Weights of a small transformer language model.
Architecture: biases, tied embeddings.
Training: 1004M tokens, 7660 steps.
MLP neurons of a small language model. Each row is named by its layer, matrix (down: output weights) and neuron, and shows model dimensions 256-351. Each number is 128 + 32 x the weight over its row's rms, rounded and kept within 0 to 255. Numbers have three digits each.
A block is one neuron, or neurons of one layer that tend to fire together. Before each block is what it responds to, as a language model described it from the Wikipedia text at the highest values.

Mid-word stem fragments. Word-piece fragments in the middle of long Latinate words, after the opening piece and before a suffix, such as evac-u-ations, intro-duc-es, rec-ru-ited.
L4.down303:127116103149116076121110056117133119112136113140080101092088105136126151086163092095126101121126110087103139126105094117090135122181119163182106126143098107136158093112129167162152042150147135155164101129109099112214125175141187128083167107108100115125117109186105188144116140100127138099
L4.down1432:207111166141141084138119176175072158163168136137089188114111203089113146079125061112190088081122147101139173124111144115149160159119105081132133139130085165145154141175076187176142103178112077079165128105150114120127162084110156115094081153112122123158123103173195106103147125092116133121

Abstract process nouns. Final piece of abstract action or process nouns, often after "the" and before "of", such as maintenance, funding, development, construction.
L5.down126:095133192069114139113123186113121138069076152186065115156094079173082096156136151101190140121126116155091120104150099120190138117080106211061150141106073160129128136122117126163122129151126096117141116154131107066094131164182069093094170111096129131118110169176163155139145144121153157088
L5.down178:136125133148142185136106075105114131152127177140077156153147128109122113126142072174167161138101139152099143131156104119118125118155134153168136124141128096149168133135077073104166072131139120121192112096139127109051150164218164123154092161083127110118114144123133118160116099158137149119
L5.down284:080149177136098205155111153179131129153136091169029069113099120111143111174134140156104138100150093072147139134155095134102119091219154119169107125152088089123163173111108155181148123133092146077158109156102142070113080119104126112099111128100167099153063088156112134158128121118090120158
L5.down792:125165130105131108149096178141166160147150107084151188096079061146106161133102124162116117121134186087098103162163127126145171124182108156144178103140157097165127158106059131172121076158147125122100113115226127132118113125151131145104130154137131060193165150188113129166113083107136129082
L5.down961:059083080097112098180139148134101162164097083168104182175094096147110038121117142216083097128166107143191106116124121154120133197082167102064134090127120185061111119103138073123098077130098083144132110197158146115181126192117165141118122061142141185148147168117102167123106116087143117105
L5.down1296:093139120147164079161166102091135136202125161092225159137127150141128138124166080162142131126107144126166147096106146071148047115137151133163125100167139141119076131084139125126093137167141046120094157123156095142096165117132185164227210128120129055124139123135134184110095108203100123092
L5.down1592:172090106127122101111128137138133159123165109110055126076168131151130155124130160114132125163062099085084140095093147157110109140150108146147152110070113099218097129125065113136119116181087113043120106168138140156080164106110113140126096145124148136132042121077152133148168138134110074130
L5.down2244:082150163176132087152138208125138152044064076152169154104126121192147109108144163133051124092155117148081161150097088163166136156136138040134134093088134117121106227140089115144116109090163144123154088134132132127105127117112128109108150133102139092180084111118143126166136120113125127142

Abstract noun suffixes in names. Word-final pieces that complete abstract nouns inside proper names and titles of ministries, institutions and works. Examples: Employ-ment, Civil-ization, Deplet-ion, Human-ities.
L2.down302:155129159169091129146137155194133096153127078105152162107175129125130151129096105116106088119123092118112109107159161183231088143160108129116125098092128134148116160151140093170176125151118098178054116133106139140110122181139153153180115164100077134179115151133158092041155196112181113127
L2.down915:099098144113142112113101139097086184148088086127098136187101186110097224178106097172073061108113092142165200093127165085135081103167096094089116117177111174153128167123082136116158139165118126085152171161145102112057098122124162105118113119157174147118086125137107065106137075082101162094
L2.down1216:125163113145097213085147110131130122138154142102087129150076084129093195148182133122115164094161123165075086095160130133123073172128214138158111116129070121107081179096153159155142164098144151077120130105141092142121167115136127129144109128059095135069115128162089179114174147168089098078
L2.down1517:116076108139157210088082093115078134104112130111143077116094114113154136125081141115108129139137168120208179177148137073110174108133063120142156151195113158128074172118184133165083148099137119135111075076160149087151111091092094129114151139096208107166156141177166128092118119159154184103

Place-name prepositions. Prepositions "in" and "of" right before a geographic place name, as in "located in", "the town of", "born in".
L2.down495:175133144183123162070131172103140122104156113105121128102076123141146069143139194133127119147129174113139040145091144180102093146144168172156179103090143119143123112093174137116168099081096039145146092099154067203132109085108120095128119079072112147123128149078178085116142126144126180090
L2.down608:165149121185156091068138151120134147069121114095094154106100086129175130147123069123126178117170097197127105141124090146124122122185150111170140144087110144088114182108126154158142146156069079119152115108158129091168091169174085110145148110075136188145058170105121124114173155144136150196
L2.down635:128130117185105111138117095126103138167192126184143111113147136141107175121142161124154167191116127069087088095179080162111158113093089164145097107163149101131093141121153170110169143149111153076171135129127098108080174042125156106185134157163120130094134104161140158140125108170129136116
L2.down1541:109166090139149137138106176102189140117146123091077090127148125161121148140111079171150175148099114124101142100150159103088154112148085157062108176123158135069085102201163116149104114136122109135117143152195130135121176158116144133177156115095105151148096104149141129094145096087073086152

Capital W word starts. Mostly the capital letter W beginning names, initials and acronyms (Warsaw, George W., WPA, WSOP), plus some prepositions like in or on after place names.
L5.down398:169146127156117135063086091143142114058078056118122183180132132136146127164105153180174085173140151157186126128123174111116073074098144129103145122163040152094105124109101126138110110139123091087122128080148101155150081162148117170200109113130195145149131184038087121113171164119160104116
L5.down661:184130137129118064147103193110128133143063168101098113148124117123163063100122190143121085167151165125166087189147163067112118101137083129053132109194096077168144120137092097141107161169070106164131147106125122118162191144085147109088096127146179169167151088059129092154155096076121186044
L5.down820:138087135095156136143110093143099113173130165168118115126149133144048131098131142120140158135173119106137193125169086109118112104088067123126124131124131110118156128180080094114130109155068076149107183141146135147186145121113113126162114088096117148071137136131149136095114113163142165148
L5.down1151:125118132123129124153096169130157119125181184086175138159195160144091150111119105116149120128108138082143157155125101085151162165133064149144139157130117097094185123119123064082067117115087146132109062190144139127070139162154205141106143137173139113169107132206114137162108066208095138155
L5.down1625:112068168107189150189128185075096187143109182165104172134131142153156109110158107151062153129113146100133150098071078182105161117173151083175144152150117087092151172088117089153087068141111170119157129137102147133178173073120144096150110129090147165155155097107136102148110114092075112113
L5.down1709:100083070134168094123094201155118103086169132072039076119115216099157109115152153125137111100119125130189135110075124114055151084079134160109140077173120176136112158100119094153147080136102162157180110145116116171114186179109147191106176163073101129157125150080178122104127163129133171127
L5.down1943:096151108148158131157101115167105141166135088113090165098103153132100132138138054177088128129162118144094107124155095135141109127109153184096197052120106139074179090120174162183126121138118120104159135142137093195135135129158140080098175139092113105089119093159072087142146149131125144148
L5.down1951:124117122087100165097136172150181119128178149094140130084173159096111105112159118100161137102165098159138152077083087175152174152133091141175080156165129106156096156100160125142133132133101194121140186156087127158084146157092145130121155126126194175142212152136192125141142087092087159108

Place-name completions. Tokens that finish or lead into a geographic location in addresses and descriptions, such as Street, district, in, Wuhan's comma, Beng(al), -shire.
L4.down795:170106124150131129099090181155155170168131125126113079134133152137111128165101133117157161067113189078175144144109145149041137089131100126108109040201141147121078110104131121097146135161082118110141099195146089157130116080096114114154176125089161096192132133053116114144107135102061080111
L4.down883:117101117146174121131151189107125185118185173165129107097138101115118169095125138115150188162123102121203167150129099156098144110186173154119200175130087076104120140150134054182074120133129121150150069131159105066091149140128162108130142144093095122089147090154174138166084178134073117147

Mid-word stem fragments. Word-piece fragments inside longer words, usually after a prefix or first piece and before a suffix, e.g. unc-ont-rolled, un-lim-ited, expl-od-ing.
L5.down6:148110101154097168133156165124140163132166093126087110099115133119163163111110120112163143097103085142137111189122164190126152131088127100113109115103141113153141171185105078084180132116052098108168165136092088077114119160108098132085158109096057076202125050090140121073107127076122117125
L5.down273:171206159137157159170198099114127136104131186184083094153153112142165157176144106131236130086099108155162154111163143166159125066092083066143141098122156127141115060125079135137169149153104143129139144112149165121115102154140179163111146185145073094141104094127125100081141173149093125105
L5.down758:137140105176172146119152094202176101130118105144216177097136206129168117141098074148141138148119116099154164151152104186160163183142140166107103152094133153192116165101065165120119152074155154191136107155078124156179148111151113178128107173094172110156142119171142140148051163131139166153
L5.down813:103151150155142125072082081096084161101169109109114190124142118137073206120168123101134099137122125143146161112152101174152183140105143110086174175095129159118105092105128098173121116201094149176174143211113153108108142076167094120144170125158136109029123114120182113144130135116141141147
L5.down1180:119118118141086203132103162126134167168182109116084082114090155104158162136106113145171096137118159122151166112088082135137125151068142058177159123203076131178112117128140117144105083117124093128115169098108078121185108122127142175133134152141091139183110133161160061120142114111179094134
L5.down1213:112119131073121123106147081145115099130115149156136126155157120165122099110039137119083118125147125179058086162191071172124114139114173160109114164119125142135130156111121154081132141110143179142126127137149162137069115103093144121149125125134164140078111143089028140190178116143092123112
L5.down1574:111130140158112074072137108113058159153147156098158107110064118157138139090121099115101156138161142137141144124115135105135155106108138125153202062095182136163146152120122146169134116116130168152109102178117141133144139131101113134162172114193085116165117104148102148158093091101145153163
L5.down2170:171094154095143140116194135116131066133126102160140107094118089116151160125174170135185095129092066131121189166185186161147121157086097125112140153165157090083133138092121087210152137093086125099172145114113103093141130149117135115124123142117129107130147141120092132165168052155121106133

Mid-word fragments. Word-piece tokens in the middle of long multi-piece words after a prefix piece, such as app-rop-riate, encomp-ass-es, comp-ress-ed; also his in made his and which in in which.
L2.down402:140132164107137062070129112181098152182147126127129110099118189107165127170139137180168134164135147135107112136095093124138122126113203140166138127148087150155107101093130112134135165083123092139113102080123121051158114121085089154179112141082171100189135111139108105108112121156123118152
L2.down912:152171119190092098151130200082114183102134101074064133156088133097146164136168102143160132110149128108161167132134204127113138087145158133146139099129137098182174117109089114100094101170117105183103170121064156113182109140106166164193158128143034136135166152099099107135083111064137129153
L2.down1056:125185147136123087130200130092127108154180072096080142184098157084145119147160123173154084137190179115181199144152148149106165108181124105116111166106154134090157106128110163129097137197033102121044118132096138170104126154134153119187122123133135089138100143109189076118027114150142153133
L2.down1122:150113100185145154116137141099125177141121129087091170143092130139143105115125115144088091162147127108132161136121194130090207114092111079098140111184177111095112092136088141155140185129112142132109071139165149131125077035072085218143147183152102140125138115110092092185124115088114186142

Career and life-phase nouns. The word career and similar nouns for a stretch of someone's life in biographies and sports bios, e.g. professional career, his release, after marriage, student life.
L4.down1474:155124136126121137065113137145084170143180107121079101098070146097142172167142108103115163096139141120124128157069106156102129147179141154136219086128130194193114115173127137075113133163114092108123081096126193158165146171091117172108082158109141128159123084123107062135169175146120107091
L4.down1771:109096089135105157078184150120113102120149151118046136125070116165084092180154124166113126192153140085098144162165102189104154185137123161149145085121152136151147185084074089112120108103100105093110091193143092147087148177073131144134103135145110094186143124110112123133086085179165157141

Slot before a verb. Subject pronouns, relative that/which, and auxiliaries where a verb comes next, often in quoted speech: "what we have", "I've been", "that help".
L5.down252:166126205107105083123146143153092128094130116105137093163135139127118133113116150104136131155120097100088126112145084102076150150099166106139125163108104154155145132152104162148099104128162103184162136093197161097101128099074136125140087155099150171154175126118196122083126054100109111132
L5.down324:106090124117109166126140155102189171091156154107134094105161162132155176141156113162173185148082093112076172081166139101110185134083095145076138133084131154124105125165099056116144109132170108190147155092138119159104123039118092141127171116179152125089048094099177109154087093139117090159
L5.down383:084122124129123036170075085118133107157167148120091100116071141182120146121151154138113106133114092122157130109170100201120124154104133089124135095156156136113149093179089150081104124152206144150134139079178113146103163141168159117094119164158171114108089117173181137105139100085160126154
L5.down387:183082119103107138149091131105114151122120118074051151135142150132105138102141154149101113094157144111124124179161060117099162158073190107083133165142094121171075118145120143152139121143144132149134120088135178145156104123136097099118127159158050168147129080154139082104127067051109120111
L5.down724:100146100066120081127085128163096136077168135190172158186094150142164096133161163131117196125116124168087150142166123173140129139052100137115131164088146134119153124176113113137142091133162129146147088106170133147126106110135111059037167163130110094121114107093105141166148104109077092199
L5.down1511:140112166104082125128158162121134168172137146195043114144083105086087102148121189078150104114135152114132145097172118072098099186184128124091157095061144165127138042140116125159143128127063113150128164103146103132195117153071153101156146134075123140086137132107136157184087148149159042179
L5.down1955:122113157148138127168146107123099151141118134135110123103164108124128143132157161102110116083132086097109152074126161132071123121187140203111139073162166081105184076108130188105142098109151118099079191141175169091145142121130112148161192164168105174146136123144114024164117078147122080145
L5.down2046:170079162129108083126157126095126190130098117170081216164117168141175128099121137114113077147105081130157120138146102106148129073182080129096124141161132146127117170082131146152115141134140165068148124173145065106119097167115118080107125158114102181151135132047081134092119116122178145149

Pre-verb infinitive/modal slot. Fires on the word just before a bare verb: infinitive "to", modals (would, can, may, will), or "not", as in "inspired to write", "would play", "did not disappear".
L4.down528:142135130143106156128139128144102139093125106108175090187102114113139125105110124162109101158184101130112139124110115130110186175093131137075163119147161133180073129093137209122199130115114129109091127147131152170111071119123166070107194103198071129114073068109155098060113148092140106130
L4.down790:083168095118119095113083139160147206128131166111118161123094129113125174091136089131138078145179117085120109137111122136126159100110155120056159115136119089147081143107052131109106111122095123149132122117111172128149122094080167116093168159191114162124096104168130143102085102071093167091

Infinitive "to" after attempt/ability. Infinitive to after verbs or nouns of trying, ability or obligation (attempts to, able to, had to, tries to), plus occasional mid-word pieces like earth-qu-ake and sk-ys-craper.
L2.down536:114156123104132133141113120093138130155143100174113136106147111153143099177161086157095162158148160145076092130104107126122080141180121140163185105124092178147200125112101059194168108156136106138100091117130157155102090139163211135161125129125150116126093094144119183131070076116218183125
L2.down660:157058156087163139107121151188137115131085157127131078125147148186128139100128096119083122176120147205110106165117155126089100158091163145089102126115088101213124096165130138119123118099177090170155137106157179161054128171223114053113161178134142145121070145133169047159092149077182112158
L2.down848:072139089143098143108130182088105116089089138075130150102108139077154113154140169119078178058143113195115117068118129086182140162156164131090125157155146095142136098148133130155152124114106068111112071103165126145167129159120161149061174141167097158141122205091148096111110135138155137151
L2.down2024:099134183157106084127122132118150109095069159107162130118068089174102134129164131174174137060116119142153140162193139124118140141144092099060127127102115088117127164130085094194119091155148145115115091123129084104148144118114166091090117121171107102059112124163145121197148125117122157124